Part of a small language model's weights.
Size: 8 layers, vocabulary 4096.
MLP neurons of a small language model. Each row is named by its layer, matrix (gate and up: input weights) and neuron, and shows model dimensions 48-175. Each number is 128 + 24 x the weight over its row's rms, rounded and kept within 0 to 255. A neuron's up and down rows have the sign that makes its largest values positive.
After each neuron's rows, "fires after" lists the tokens most often just before its 100 highest values on Wikipedia text that the model never trained on.

L4.gate98 [154 122 142 156 122  74 118 154 139  97 117 130  97 119 120 141 114 121 165 110 134 136 159 113 172 136 149  86 126  98  84 134 162 132 125 118 121 155  99 118 156 114 121 141 142 120 112 118 134 133 139 117 167 148 144 125 116 125 143  64 150 107 147 143 115 145 116 129 111 130 146  76 106  79 101 146 138 165 174 142 154 133 112 131 149 189 118 132 110 163 161 120 108 140 134 127 143 157 125 127 141  90  53 134 133 115 109 144 114 133 131 123 129 121 127 136 149 145 120 150  87  71 100 116  64 140 133  91]
L4.up98 [118 145 146 160  99 123 141 121  91  95 122  94 166 130 101 145 150 115 111 127 115 135  97 173 137 144 135  88 132 136 143 151 158 123 106 145 154 124 138 119 154  66  96 155 152 133  94 153 172  87 156 132 123 113 160 154 137 140  98 174 122  67 154 153 134 143 121 116 150 117 154 153 161 148 154 126 161 109 114 113 141 147 107  88 162 163 110 147 191 135 117 139 146 161 112  99 148 138 121 158 122 130 153 117 107 116  93 151 169 150 112 139 104 125 112  93  90 130 126 118 113 143 148 160 117 141 111 125]
fires after: " the", "\n", " s", "The", " m", " The"

L4.gate569 [150 123 110 110 127 149 103 106 151 120 131 126 151 163 166  84 109 116 166 175 115 135 117 169 112 139 118 105 170 145 111 155 135 128 103 130  92 167 149 133 124 131 145  89 145  81 147 109  98 141 156 161 162 134 131 157 121 100 107 152 114 151 133 139 102 142 107 131 157 134  70 104 103  98 181 138 171 108 117 137 142 100  95 134 179 140 178 132 139 135 127 149  91 131 121 106  90 137 149 121 155 142 164 131 106 123 124  98 147 154 125 163 136  95 112  62 133 124 122 104 118 118 136 124 137 102 122  92]
L4.up569 [133 120 112 100  75 132 155 125 145 165 123 189 105 150 110 151 129 145 145 161 101 139 141 133 128 104 107 121 162 131 139 142 109 104  97 150 151 117 120 201 113 142 126  69 137 133 160 143  81 103 179 131 152  98 131 127 136 118 109  89 140 143 135 112 144 159 109 123  79 148 128 125 135 129 106 133 129 123 158 119 120 130 100 131 137 128  90 112 161  99 136 138 129 118 141 143 147 120  89 122 146 100 108 139 132 128 119 114 161 126 167 140 121 140 150 134 129 130 107 109 101 185 115 113 116 160  80 104]
fires after: "1", "0", "2", "3", "5", " v"

L4.gate611 [138 135  97 162 152 115 116 132 125 103 144 140 106 175  98 127 137 130 131 148  83 152 136  96 133 170 115  98 116 108 153  92 157 149 123 106 160 145 159 145 158  96 119 122 116 119 181 125 134 140 140 157 123  98 158  93 157  99  97 160 111 127 178 167 126 142  97 117 201  95 135 141 133 100  85 152 133 128 100 102 151 153 104 131 105 137 132 133 105 134  99 158  94 138 118 128 124 135 125 152 131 137 115  66 131 111  90 149 146 119 154 113 167 134 100 163 104 201  88 125 161 101  64 129 127 145  96 101]
L4.up611 [128 134 108 134 137 136  96 136 132 118 107 137 124 206 117 168 110 139 124 110 148 114 137 156  97 148 148 123  86 154 130 116 132 144  77 107 129 146 138  91 146 124 114  86 134 126 138 139 119 126 153 184 169 152 109 153 131 121 110 136 120 132 128 172 178 111 109 122 162 145 104 124 115 108 116  78 161 119 135 174 176 120 159 111  67 136 144 123 150 116 130 131 144 124 145 155  83  97 143 173 120 136 137 113 138  97  86 156 125  75 119 156 111 152 141 127 118 155 112 127 151 155 155 152 159 163  93 147]
fires after: "\n"

L4.gate440 [149 136 156 120 130 110 110 132 144 143 111 140 152  94 149 136  81 117 156 155 151 130 102 111 141 161 129  77 124 101 146 171 132 124 146 127 110 123 135 114 133 129 117 167 142 119 130 117 169 113 128 142 104 183 148 120 103 142 148 108 101 104 146 113  80 123 171 125  48 133 148 142 157 117 116 180 148 121 154 113  83  94 112 136 127  88 134 155 123 133 107 134  88 100 157  94 112 124 121  89 125 117 143 123 147  98 149 116 145 116  91 122 135 117 141 107 136 138 140 187 121 145 126  99 122 146  97 122]
L4.up440 [110 137 131  85 104 134 145 143  73 143 138 111  95 143 142 124 113 119 145 113 104 151 122 126 188 136  85 107  98  87 136 163 134 106 129 157 142 118 115 151 148 141 132 118 142 142 133  86 139 119 117 112  85 113 136 169 117 156 123  92 104 122 130 107 140 121 125 118 135 107  61 142 124 120 117 122 132 170  89 129 105 144 166  85 134 159 124 115 181 128 176 110 111 123 107  83 132 132 111 139 147 112 112 129 181 123 127 147 104 115 121 131 142 135 162 110 125 146 181 117 103 114 145  77  84 104 119 160]
fires after: " In", "In", "2", "1", "4", "ul"

L4.gate452 [105 121 165 162 169 107 140 179  80 121 113 118 134 134 125 127 136 126 142 141  79 138 129 154 136 118 172 113 111 138 111 114 161 124 109 130 157 129 153 104 200 125 138  97 168 155  92  93 105 120 119 125 115 140 137  86 121  90 131 160 132 132 137 143 100 147 151 111 152 135 120 105 113  99 119 152 153 134 119 114 134 120  97 111 118 129 139 131 163  82 143 126 120  85 130 148 129 149 119 115 164 147 135 121 111  55 144 107 137 151 179 104 143 144 114 152 152 136 122 109 152 157 127 134 138 160 126 133]
L4.up452 [106 145 165 106 121 180 104 131 149 109 138 123 135 127 185 104 152 116 102 188 150 131 103 147 107 105 149 106 149 105 102  93 117  83 109 137 106 136 137 120 157 152  99 132 126 106 117 130  78 161 116 103 109 105 104 124 106 134 161  92 181 139 108 123 101 139 159 166 143 125 105 101 138  72 156 126 113  95  62 133  77  93  98 129 151 107 115 149 133 111  85  91 139 142 159 139 130  97 113 100 136 153  94 119 144  79 132 106 130 111 111 119  96 123  99 141 145 112 118 122 113 143 119  89 121  77  97 173]
fires after: " the", " The"

L4.gate535 [ 83 109 126 133 187 130 176 128 129 117 192 114 156 138 137 164 119 170 160 159 118 100 155 129 160 123 114 181  89 123 112 150 115 128 146 132  81 136 122 143 155 135 109  88 122 140 142 118 138 119 112  98 120 137 113 190 111 144 111 127 120 109 135 163 114 132 102 157 156 165 115 124 126 147  94 177 117 129 144 136 166 117 178 106 125 159 180 165 115 144 142 113  93 129  80 138 114  97  91 157 116 138  93  98  54 136 161 118 110 154 141 146 129 170 135 123 123 108 115 150  94 129 120 137 169 131 126 120]
L4.up535 [ 97 104  70 147 121 105 133 192  76 132 152  85 127  87 113 137 145  69 143 161 116 128 143 142 177 137 158 172 129 148 131 120 173 123  99  94 105 134 164 132 114 146 133 131 138 104 102  94 124 117 137  88  82 140 112 117 174 175 140 118 109 120 154 108 131 140 110 159 169 118  86 121 132 121 104 174 119 107 159 136 148 134 127 148 111 113 111 118 146 112 151 158 109 121 126 141 114 114  89 141 151 130 113 117 136 109 135 123 132 114 128 135 166 122 137  82 125 150 153 176 157 136 122 146 104 149 103 113]
fires after: "\n", ",", " that"

L4.gate275 [ 91 114 141 100 188 139 144 150 127 139 133 110 131 156 105 126 108  90 138 125 125 101 127 146 124 129 148 105 161 163  99 171  90 140 109 120  98 148 140 129 135 143 131 166 158 122 150  99 106 108 119 139 182 129 147 140 128 146 118 167 126 120 134 108 117 129  92 153 161 101 131 135 135 126 119 167 147 135 152 111 131  98  70 147 108 115 120 124 141 153 126  95  93 117 130 151  99 127 129 131 104 147 157 104 137 139 124 114 151 165  78 126 133 148 147 128  54 170 120 162 134 115 123 134 126 118 170 123]
L4.up275 [125 150 141 122 123 110 136 115 104 125 131 118 119 139 138 123 161  83  80 113  85 134 144 175  98 133 104 155 144 147 160 114 118 134 132 110 119 146 132 153 149 124 127 105 132 149 101 148  95  64 149  96 151  93 102 121 115 125 120 135 123 129 118 130 107 120 119 102 140  90  82 171 110 153 112 182 112 118 138 150 116 114 120  88 107 132  97 126 119 126 100 131 150 118 152 122 120 126 117  84 127 138 139 105 142 164 104 130 170 101  86 115  83 126  91 106 101 134  78 126 132 116 140 134 115 125 141 152]
fires after: " "

L4.gate107 [ 96  94 144 132 101 147 144 157 145 125 103 116  72 172 150 132 124 139  93 150 142 120 106 108 127 122 124 137 136 107 164 133 131 105  92 101 122 127 133 107 136 107 176  68 181 137  99 147 113 165 118  77 109 120  87 109 139  98 131 124 156 153 139 134 124 116  92 116 178 118 129  82 152 124 162 108 119 192  75 105 143 138 114  94 141 150 145 124 102 149 119 141 120 139 111 103 104 136 143 119 160 119 148 139 163 150 141  88 148 135 151 172 148 164 102 140  74 106 137 126 153 139 142 147 138 121 167  90]
L4.up107 [105 131 168 119 124 162 138 150 145 140 142  83 143  97 173  96 142 133 107 173 137 133  57  99 121 116 108 147  76 103 106 144 131 154 104 141  76 133 141 123 118 128 134 121 128 137 141 133 120 121 117 131 147  93 113 121 108 149 153 101 122 154 159 153 131 103 127  94 178 105 150 102 150 114 140 115 145 109 140  61  83 139 156 121 118 106 105 130  85 167 130 101 136 156 144 103 147 123 121 149 114 167  99 108  83 142 110 139 109 107  78 133 140 197 141 126  95 151 108 134 180 140 122 144 130 132 118 108]
fires after: "\n"

L4.gate727 [154 116 120 167 128 102 160 138 146 102 120 187 139 112  83  77 125 141 131 104 121  90 151 101 103 111 165 134 161 109 152 125  80 120 122 104 117 180 161 144 128 100 131 176 130 144 110 112 141 108 102 152 144 115 153 124 146 139 135 154 145 102 114 104 120 144 116 106 109 154 123 123 103  87 141 117 118 100 147 124 122 112 131 147 110  99 105  90 156 143 138 147  95 186 135  85 142 127 141  66 113 147 104 121 124 146 113 101 138 107 114 112 170 119 118 123 110 123 161 182 109 147 145 130  99 131 124 160]
L4.up727 [133  98 139  95 187 109 168 149 125 142 134 115 130 123 143  81 159 103 162 164 132 133 123 116 115 110 144 130 120  87 121 137 156 101 155 137 158 147 133  91 144 136 158 101 106 139 148  97 136 120 136 154 104  73 138 136 121 181 107 156 152 151  94 136  93 183 122 122 107  97 114 136 130 114 150 130 175 147 182 141 159 122 140 111 127 128 129 118 180 143 145 137 120 127 114 126 112  90 109 155 140  83 149 100 111 149 184 153 109 122 147 128 184 119 119 142 103 123 116 117 129 124 145 168 151 127 178 104]
fires after: " |", " the", "ly", " "

L4.gate792 [106 149 105 112  96 127 140 111 118  96 103  98  82 156 136 118 140 116 151 180 165 121 117 122 107 121 132 105 121  97 134 152 108 128 129 164 106  89 138  92 128 117 137 175 129  84 112 134 129 108 109 130 143 123 103 121 156 156 130 150 173 112 123 118 120 113 149 167 120 114 140  96 179 124 165 115 138 134 165 145 120 128  98 129 142 100 142 133 141 136 145 106 137 148 102 144 126 130 113 119 137 130 131 134 134 121 136 149 140 125 134 170 123 125 179 164 108 128  96 168 122 119 115 133  92 111 125 119]
L4.up792 [111 138 154  85 152 118 117  98 137 164 138 106 123 131 133 117 129 126 128 157 109 145 110 133 101 150 122 127 129 117 143 168 141 161  96 124 188  97 106 126 115 128 159 133  97 167 157 118  94 167 159  93 148  96 130 126 159 101 138 154 150 140 154 161 142 137 131 143 128 123 115  99 112  73 167  96 170 157  99 101 132 157 114 109 117 118 146 116 124 106 121 144 117 123 135 157  79 101 135 181  84 134  94 162 117 130 123 125 126 114  77 153 139 131 137 135 149  81 136 134 127  70 145 128 113 102  86 146]
fires after: " ", " |", " as", " the", " count", "l"

L4.gate608 [194  80 115 105  92 136 121 151 146 154 150 151 141 149 107 134  78 133 134 143 144 124 149 137 140 118 158 117 183 165 129  92 143 101  76 147 118 136 111 146 134 130  95 144 157 158 163 103 153 111 121 123 103 124 125 138 107 155 126  85 152  96 167 146 133 154  82  88 140 174 143  81 117 107 148 132 130 132  97 143 170 129 158 151 115 138 139 135 130 109 126  83 119 110 105 123 162 144 162 141 126 141 103 110 113 133 105 147 137 138 136 149 117 141 107 126 145 126 152 125 121 148  97  95 139 146  85 103]
L4.up608 [105 141 133  86 131 133 130 133 161 106 164 150 148 137 107 148  65 140 142 175 156 105 139 115 154 124  92 119 117 146 129  86 135 112 133 119 135 132 142 125 106 117  88 111 140 102 159 125 135 157 115 141 114  99 147 115 146 153 128 106 113 118  92 171 135 106 121  96  79 112 103 165 132 102 139 125  74 167 133 128 131 164 126 120 155 131 132 125 134 124 119 111 130 157 108 157 113  72 137 126 108 152 109 127 160 134 176 150 145 134 127 133 114 150 106 123 128 104 126 120 114 144  99 161 138 134 142 129]
fires after: " ", "9", "===", " (", " the"

L4.gate240 [126 151 111 128 111 142 146 145  78 162 117 112  94 110 129 113 109 136 154 155 121 161 135 130 100 116  79  95 155 134 164 154  97 124 166  98 137 108 149  73 118 104 143 156 167 118 158  97 102 154 124 159 120 126  98 124  88 157 139 112 113 114 133  93 109 174 141 159 138 105 144 147 138 123 124 140 124 122 119  99 118  81 122 171 122 154 148 133 128 168 124 127 107 148  87 135 122 114 117 111 130  99 124 131 122 131 132 137 166 125 143 149 119 128 120 113 132 162  94 140  72  87 165 140 151  84 146  99]
L4.up240 [130 133 168  96 127  65 176 122 106 169 114 110 179 123 134 129 146 168 171 126  78 121 160 141 157 101  79  98 146 109 152 153  91 121 125 129 106 132 103 124 134 115 125 132 160 125 134 152 106 119 138 199 166 130 132  94 122 184 148 152 153 112 169 139  75 135 183 148 129 144 123 162 188 143 152 141 156 140 136 130 110 152 103 138  70 164 153 146 137 140 128 122 132 137 131 116 117 129 132 100 163 136  83 133 117 116 177 126 124 117 140 127 161 125 144 130 111 160 127 127 150 123 177 110 130 128 130 126]
fires after: "1", "2", "0", "3", "6", "4"

L4.gate20 [113 128 111 109 125 117 137 112 151 133  83 144 126 149 112 151 162 101 143 136 116 186 123 123 137  96 112 162 140  95 106 112 131 171 164 110  98 110 112 119 119 141 118  90 131 106 142  56  97 120 170 106 104 108 123 116 117 152 113 109 134 136  92 136 133 106 159 122 141  98  93 163 133 139 132  86 120 170 188 141 164  96 123 113 140 162 131 126 139 172 138  75 133 124 121 127 148 135 101 119 152 157 136 143 139  90 152 167 100 149 132  94 135  76 125  70 123 145  91 159  89 128  82 183 126  97  74 137]
L4.up20 [119 106 116 110 152 119 145 155 101 170 154 132 115 113 177  89 119 168 107  96 133 123 121 115 129 143 140  97 108 149 101 140 103 117 161 151 140 103 174 114 155 143 121 141 120  92 143 129 126 170 117 135 116 113 120 153 107 101 153 115 127  91  99 125 107 113 120  77  80 140 123 128  91  97 126 114 151 120 130 133 128  84 159 128 102 110 174 116 136 101 142 146 134 139 108 101 107 137 156 121  96 169 115  95 145  93 142 127 107 159 113 159 105 143 127 117 124 111 163  78 108 129 111 158 106 134 139  94]
fires after: "\n", " is", " =", " was", " made"

L4.gate359 [132 177 145 118 142 169  92 150 130 144 138 146  92 139 136 106 125 140 130 159 107 153 118 138 124 132  93  82 128 114 128 124 148 140 164  99  95  94 160  87 133 165 142 128 152 131 130  97 140 168 146 151 124 142 147 110 127 154 174 154 111 104 111  94 105 117 131 138 163  79  94 128 145 146 136 120 131 143  83 128 117 149 137 116 152  94 114  91 136 156 125 127 119 103 131 112 146 123 129 153 130 133 106 105  89  88 146 104 152  98 138 154 209 121 127 135 140 131 142 127 163 153 157 112 151 142 166 115]
L4.up359 [106 109 165 101 134 114 104 143 103 132 139 112  52 119 105  99 148 121 155 168  81 118  83 126 119 159 104  79 161  73 169 135 108 100 104 117  96 145 119 157 124 148 136 142 157 134 138 140 117 130 135 106  86 167 110  91 176 162 155 141 123  99 115 171 134 121 127 140 156 111 146 120 110  93 148 108 126 127 127 120 158 142  96 137 138 107 136 104 128 158 134 127 144 111 137 154 135 125 107 100 174 115  88 156  88 117 161 144 156 132 148 139 174 106 146 133 128 117 150 120 110 102 131 130 125 166 104 112]
fires after: " ", " |", "1", "2"

L4.gate786 [105 136 143 131 120 101 158 173 111 111  84 111 135 119 153 124 145  91 106 175 134 126 118 128 132 123 119 149 125 160  95 145 142 149 157 132 106 158 165 113 118 135 152 110 135 104 112 117 107 125 108 107 137 110 123 163 110 140 106  82  98  85 109 125 116 111  85 157 155 138 159 109 152 125 135 141 103 118 124 108 154  99 100 128 151 123 124  75 139 144 130 145 134 156 101 142 126 146 117 150 136 108 150 123 134 149  81 133 100  87 106 151 163 122 101 162 113  96 161  56  92 110 123  97 161 119  94 111]
L4.up786 [110  50  98 103 157 137 132 103 161 101 115 104 114 141 115 104 102 138 172  93 121  91 136 101 131 128 122 155 170  93 103 110 134 164 147 166 107 122 129 137 122  95 104  93 123 150 132 128 156 170 115 111 140 113 101  60 106 130 107 136 156 105 158 141 111 141 103 144 149 128 115 153 140 130 109 104 128 128 129 131 140 161 120 160 162 102 130 116 131 110 161  96 163 110 137  82 173 134  98 195 180 142 133 146 102 157 160 123 144 125 150 112 123 155 128  80 131 111 108 102 115 130 117 147 140 139 115 122]
fires after: "\n", "ensity", "1", " Total"

L4.gate762 [127  73 150 111 105 128  97  65 139 163 116 143 120 129 127 146  95 106 101 136 134 105 125 168 107 150 123 103 119 140 156 135 129  97 122 141  96 157  95 105 139 130 149 112 101 101 137 133 117 158 160 113 144 141 152 146 113  91 152 105 182 136  82 114 137 115 117 110 114 127 152 141 129  97  68 101 165 149 130 129 116 139 131 130 136 135 147 139  79 143 172 134 107 105 115 130 152 147 121 130 159 112  84 153 135 131 135 126  98 170 115 150  94  81 119  96 120 119 154 144 101 114 164 132  97 129 126 138]
L4.up762 [152 150 114 125 141 122 109 151 135 102 114 133 153 117 133 104 162  71 139 107 121 147 113 103 124 101  93 127 119 193  84 139 154 152 136 134  96 101 130 101 149 155 152 136 117  88 127 110 111 120 159 142 114 126  92 124 139 137  95 149 128 112 127  78 121 124  92 110 145 126  90 119 127 193 145 128 102 152 123 157 126 147  96 108 113 157 142 145 139 127 126 120 110 155  90  95 111 122 114 106 144  84 164 159 119 138 153 130 150  94 122 113 159 158 150  86  96 131 117 129 136 134 150 129 129 115 105 151]
fires after: "2", " F", "F", "4", " f"

L4.gate644 [133 152 103 114 122 120 122  94 170 146 169 136 113  90 163  74  87 143 157 152 144 113 128 141 127 121 129 126 134  84 127 130 111 188 125 141 152 146 128 117 105 164 125 151 140 128 116  79 160 115 132 134 135 117 117  85 150 111 135  92 143 110 157 164  86 103 120 132 137  80  99 125 123 146 125 138 166 139 116 134 102  98  95 138 127 127  84 133 164 134 114 117 163  98 150  91 115 103 117 136 161 115 136 136 145 138 102 117 120 124 130 139  98 142 102 114 132 189 136  77 132  81 158 130  96 173 112 122]
L4.up644 [150 153 148 103 177 128  82 126 181 133 136  99 162 132 112 120 113 112 135 139  98 126 117 126 116 175 138 173 148 116 164 136 133 109 124 112 162 139 165 115 207 131 159 126 167 152 126  94 129 151 135 139 137 134  96 127 122 109 155 126 152 137 117 164 150 105 106 144 120  95 130 106 118  89  97 169 116 144 171 143 156 142 124 104 104 103  78  54 135 170 120 140 125 126 155 127 156 113 129 160 172 121 122 107 123 137 116 114 108 126  63 117 141 129 106 145 127 141 104 139 115 113 137 120 122 167 142 152]
fires after: " ", "ale", "ard"

L4.gate475 [139  91 119  88 106 108 129 133 128 131 142 127 109 115 133 119 108  75 127 143 131 106 139 118 124 150 148 138 137 119 141 152 103 127 168 107 121 149 113 114 114 205  79 110 100 160 120 106 146 143  83 108 101  87  92 147 131 122 150 130 147  92  89 190 122 118 119 140 124 182 185 150 158 129 117 123 138 156 155 127 157 127 133 140 146  85 133 141 155 146  84 146 112 147 133 110 102 128 113 118 149 155 112 125 174 166 127 103 173 136 137 136 149 146  95 128 107 121 133 121 118 151 138 175 142  53 124 128]
L4.up475 [130 142  73 143  87 155 140  82 163  95 102  88  81 174 162 197 118  98 153 124  74 103 136 107 108  96 134 126 113 157  91 126 186 109 172 120  83 141 111 138 129 125 116  87 184 121 105 170 146 155 143 107 143 114 161 134 134 140 132 173 122  96 138 132 130 146 123 151 165 155  98 120 156 139 153 149 170 161 123 145 154 169 104 105 154 122 148 113 137 102 141 170  95 130 135 117 123 115  98 102 162 150 135 157 110 163 106 134 130 141 121  97 112 153 108 135 142 148 128 144 131 102 147 165 125 162 130 113]
fires after: ",", " of", " was", " became", " and", "ed"

L4.gate347 [ 84 100 112 153 122 149 152 121 156 125 129 132 126 158 186 133 127 123 164 124 117 126 114 121 146  85  95 136  94 126  87 149 123 143 114 111 120 113  77 113 114 134 114 123 125 118 125  71 133 141 133 124 121 107 145 163 139 130 142 130 151 113 126  86 126 153 137 146 103 111 112  92 111 149 138 130 161 159 121  90 125 127 163 134 110 169  89 125 117  84 151 131 112 125 127 135 127 157  91 104  77 116 127  89 124 125 161 103 152 139 169 130 149 148  92  79  96  90 104 156 118 157 106 133  96 137 104 139]
L4.up347 [148 130 143 118 146 129 130 148 197 117 117 135 120 122 139 129 130 114  85 143 141 126 155  80  75 125 157 109 126 133 117 151 100 115 153 176 104 125 137  98 108 115 129 106 127  92 142 109  80 151 122 151 111 157  70  96 135 123 141 131 126 104  88 155 141  83 109 144  97  93 119 163 167  80 135 132  94 156  87 142 122 116 130 162 123  99 143 111 119 162 170 102 115 108 141 123 145 125 117 123 102 135 144 105 121 120 122 144 180 144 148 118 121 132 142  62 122 138 103 105 114 132 113 140 119 152 110 174]
fires after: " |", " F", " the", "-"

L4.gate396 [142 118 126 151 127  88 112 147 160 143 123 129 161 114  78 140 157 138 129 113 112  71 135 145 114 138 125 115 112 121  58 118 118 162 117 170 144 158 112 115 135 106 166 114  91 141 133 127 135 124 130 110 149 123 127 108 121 183 102 116 163 145 164 130  90  99 124 106 220 107 143 101  73 139 133 102 152 113 132 103 138 123 131 185 165 184 123 153 149 152 159 115 126 116 116 115 126 120 112 157 121 138 140 131 168 159 142  84 143 146 124 113 152 143  99  90 127 111 150 114  96 111 152 118  97 124 134 103]
L4.up396 [157 107  78 109 131 140 138 127 114 142 123 158 140 148 148 115 122 137 133 113 126 130 130 123  74 175 129 143 109 115  70 121  99 141 138  91  82 155 114 147 133 123 165 148 107 136 120 177  93 151 162 105 102 144  94 133 141 121 130 102  95 122 112  82 146 147 107 148 157 111 121 149 119 118 151 132 124 154 128 142 102 144 119 162 149 141  98 148 116  82 144  96 124  99 109 148 106 126 150 114 121 148 105  94 155 132 132 105 136 135  90 106 138 150 137 124 117 135 143 140 120 123  93 126 134 120 112 152]
fires after: "-", " N", " n", "f", " b", " S"

L4.gate80 [131 170 112 179  98 130 124  88 102 101 115 124 142 113 117 157 122  85 163 104 120 131 136  96 134 110 116 132 132 107 117 143 139 117 125  99 104 129 128 150 158 124 104 144  96 129 144  84 105  78 154  81 122  94 123 122 168 174  97 151 105 160 147 142 119 149 116 123 126 128 118 142 123  70 150  99 129 133 113 127 136  92 105 108 136 146 105  77 113 143  92 121 157 140 134 140 120 152 138 133 148 121 150  94 126 126 179  86  89 114  95 142 133  96 110 117 130 113 107 130 124 164 155 149 137 113 102  95]
L4.up80 [114 140 142 146 174 170 132 132 118 114 165 132 115 136 118 134 156  75 157 135  90 111 141 112 118 120 168 133 110  84  92 105 173 165  98 112 136 133 160 149 184 122 125 109 105 143 131 141 170 132 127 141  81 110 118 118 130 132 136 131 138 131 149  92 117 116  81 124 128 104 143 101  89 182  90 172 148 126  92 114 174 161 142 136  93 137 142 105 136 158 112 139 123 126 178 141 165 108 116  65 102 169 121 105 116 135 140 163  88 128  75 135 142 114 126 123 126 121 128 143 127 163 162 136 143 129  88 122]
fires after: "\n", "-", "um"

L4.gate270 [130 162 144 160 124 131 109 151 126 148 134 113 135  77 108 114 108 168 142 116 138  95 139 127 134  77  95 100 126 124  98 142 145 142 137 108 148 133 134 128 130 102 113 143 137 138 137  75 123 121 127 106 136 191 148 140 134 156 168  97 186 126 127 115 117 144  97 117 127 170 103 162 174 111 112 150 114 123 153 138  96 169 130 113 125 113 149 135 152 115 136 185 108 164 122 145 153 178 161 137 140 138  99  87 142 144 159 107 104 137 112 101 104 145 122 111 145 170  97 139  78 114 154  95 117 112 145 112]
L4.up270 [137 128 171 110 153 144  62 111  62 130 127 139 103 130  79 132 170 129 162 125  85 110 104 116 121 107 122 116 125 150 175 136 108 156 105 138 104 152 132 104 151 100 105 119 128 123 135 135 144 111 100 167 109 106 110 120 135 155 102 135 183 141 136  91 141  86  97 154  84 148  99 143 145 136 136 111 125 154 133 131 133 129  72  94 137  89 103  85 151  91 165 165 146  87 154 132 132 144 140 102 125 115 107 152 120 152 120 110 116 135 101 149  80 121 179 134 171 125 104 111 140 125 139 169 109 153 140 122]
fires after: "\n", " h", " H", "-"

L4.gate534 [130 171 107 114 133 109 108 102 142 171 201 155 107 101  91 105 142 168 116 125 147 144 103 115  84 143 155  78 126 164 122 127 122 131 118 114 125 124 100 123 175 155 176 120 121 120 108 152 155 146 137  74 123 159 106 166 148 119 105  97 150 110 146 139 149 199 128  96 176 137 118  73 133 117 113 121 107 131 118 145  76 128 102 101 172 138 124 136  93 132 131 130 190 123 117 129 107 134 153 110 117 140  99 108  88 132 154 145 114  93 150 114 101 102 141  98 135 150 161 154 138  86 157 121 119 164 160 127]
L4.up534 [131 112 131 169  99  76  93 150 138 111 177 126 111 114 113 104 114 116  84 121 156 112 144 126  94 159 142 133 151 140 130 162 128 141 127 107 179 155 159 102 114 154 135 107 161 123 162 130 137 139 121 124 143 157 148 110 162 156 147 135 164 133 137 158 145 149 122 148 133 129 136 102 102 141 114 115 135 123 127 146 136 142 140 140 151 154  85 141 124 161 128  97 117 131 124 106  84 127 120 151 157 154 118 105 117 132 128  89 101 135 129 103 101 134 122 129 111 144 157 118  94 138 179 147 163  99 168  69]
fires after: " on", " v", " ", "is", "ph"

L4.gate590 [ 84 102 118 195 121 106 127 153 130 154 112 137 138 152 138 101 160 112 145  89 126  88 107 122 114 134 138 118 142 144 117 106 134 156 117 123 119 171 122 120 120 136 116 137 116 151 147  92 154 111 163 143 111 139  91 149 141 141 129 116 105 108 148 172 105 189 146 110 132 148 107 137 137 169 147 131 147 131 123 142 148 145 130 125  87 112 122 141 128 120 145 103 118 144 133 142 156 129 133 138 176 130 115 170 150 107 125 118 109 138  93 153 127 143 115 125 102 145 145 132 116 100 143  89 114 137 161 145]
L4.up590 [116 145 126 117 166  74 144 161 111 114 121 124 178 159 167 117 110 103  95 140  78 128 134 128  98 144 153  98 155 138 153 117 142 139  99 149 112 120 131  97 139 115 142 156 139 130  88  69 108 101 102 141 161 188 153 111 142 103 117 132 165 143 152 142 122 121 129 182 121 124 126 141 140 125  84 127 157 119 134 151 112 160 100  77 123 114 109 128 121 160 115 103 139 130 140 137 164  84 186 139 123 164 166  79 179 136 112 169 110 111  94 184 130 134 135 122 161 145 121 112 163 100 157 132 172 115 121 112]
fires after: "0", "1", "8", "4", "3", "5"

L4.gate576 [106 133 102 132 142 124 142 141  89 130 128 139 119 105 141 128 170 118 100 104 137 120 109 122 145 129 139 104 111 128 120  94 113  98 116 132 116  90 130 168  96 107 135 133 129 189 166 128 155 137 130 126 115 132 103 131  91 146 154 166  99 126 181 111 128 109  86 108 157 123 121 128 158  97 137  86 126 147  78 141 148 117  90 105 128 168 152 125 146 148  92 111 143 122 107 163 143  66  95 113 149  97  99 102 132 140 114 101 123  93 120 140 153 113 108 118  91 110 158 135 134  90 107 111 161 154 112 132]
L4.up576 [111 112 161 130 150 121 129 123 153 137 114 130  87  92 128 128 174 131 109  99 129 117 126 101  91 127 133 141 142 154 106 133 137 139 125 134 124 137 126 137  87 121 166 127 136 130 118 109 149 142 121  92 161  95  95 119  60 155 146 169 156  74 131 148 133 103 118 155 147  99 129 151  93 124 150  98 117 140 121 106 129 133 112 131 164 180 108 176 132 144 119 101 144 123  91 110 126  79  93 137 151 138 155 159 135 114 123 124 149 140 150 141 110 162 139 156 101 131 127 144  84 119 136 157  71 116 117  89]
fires after: "\n", " by"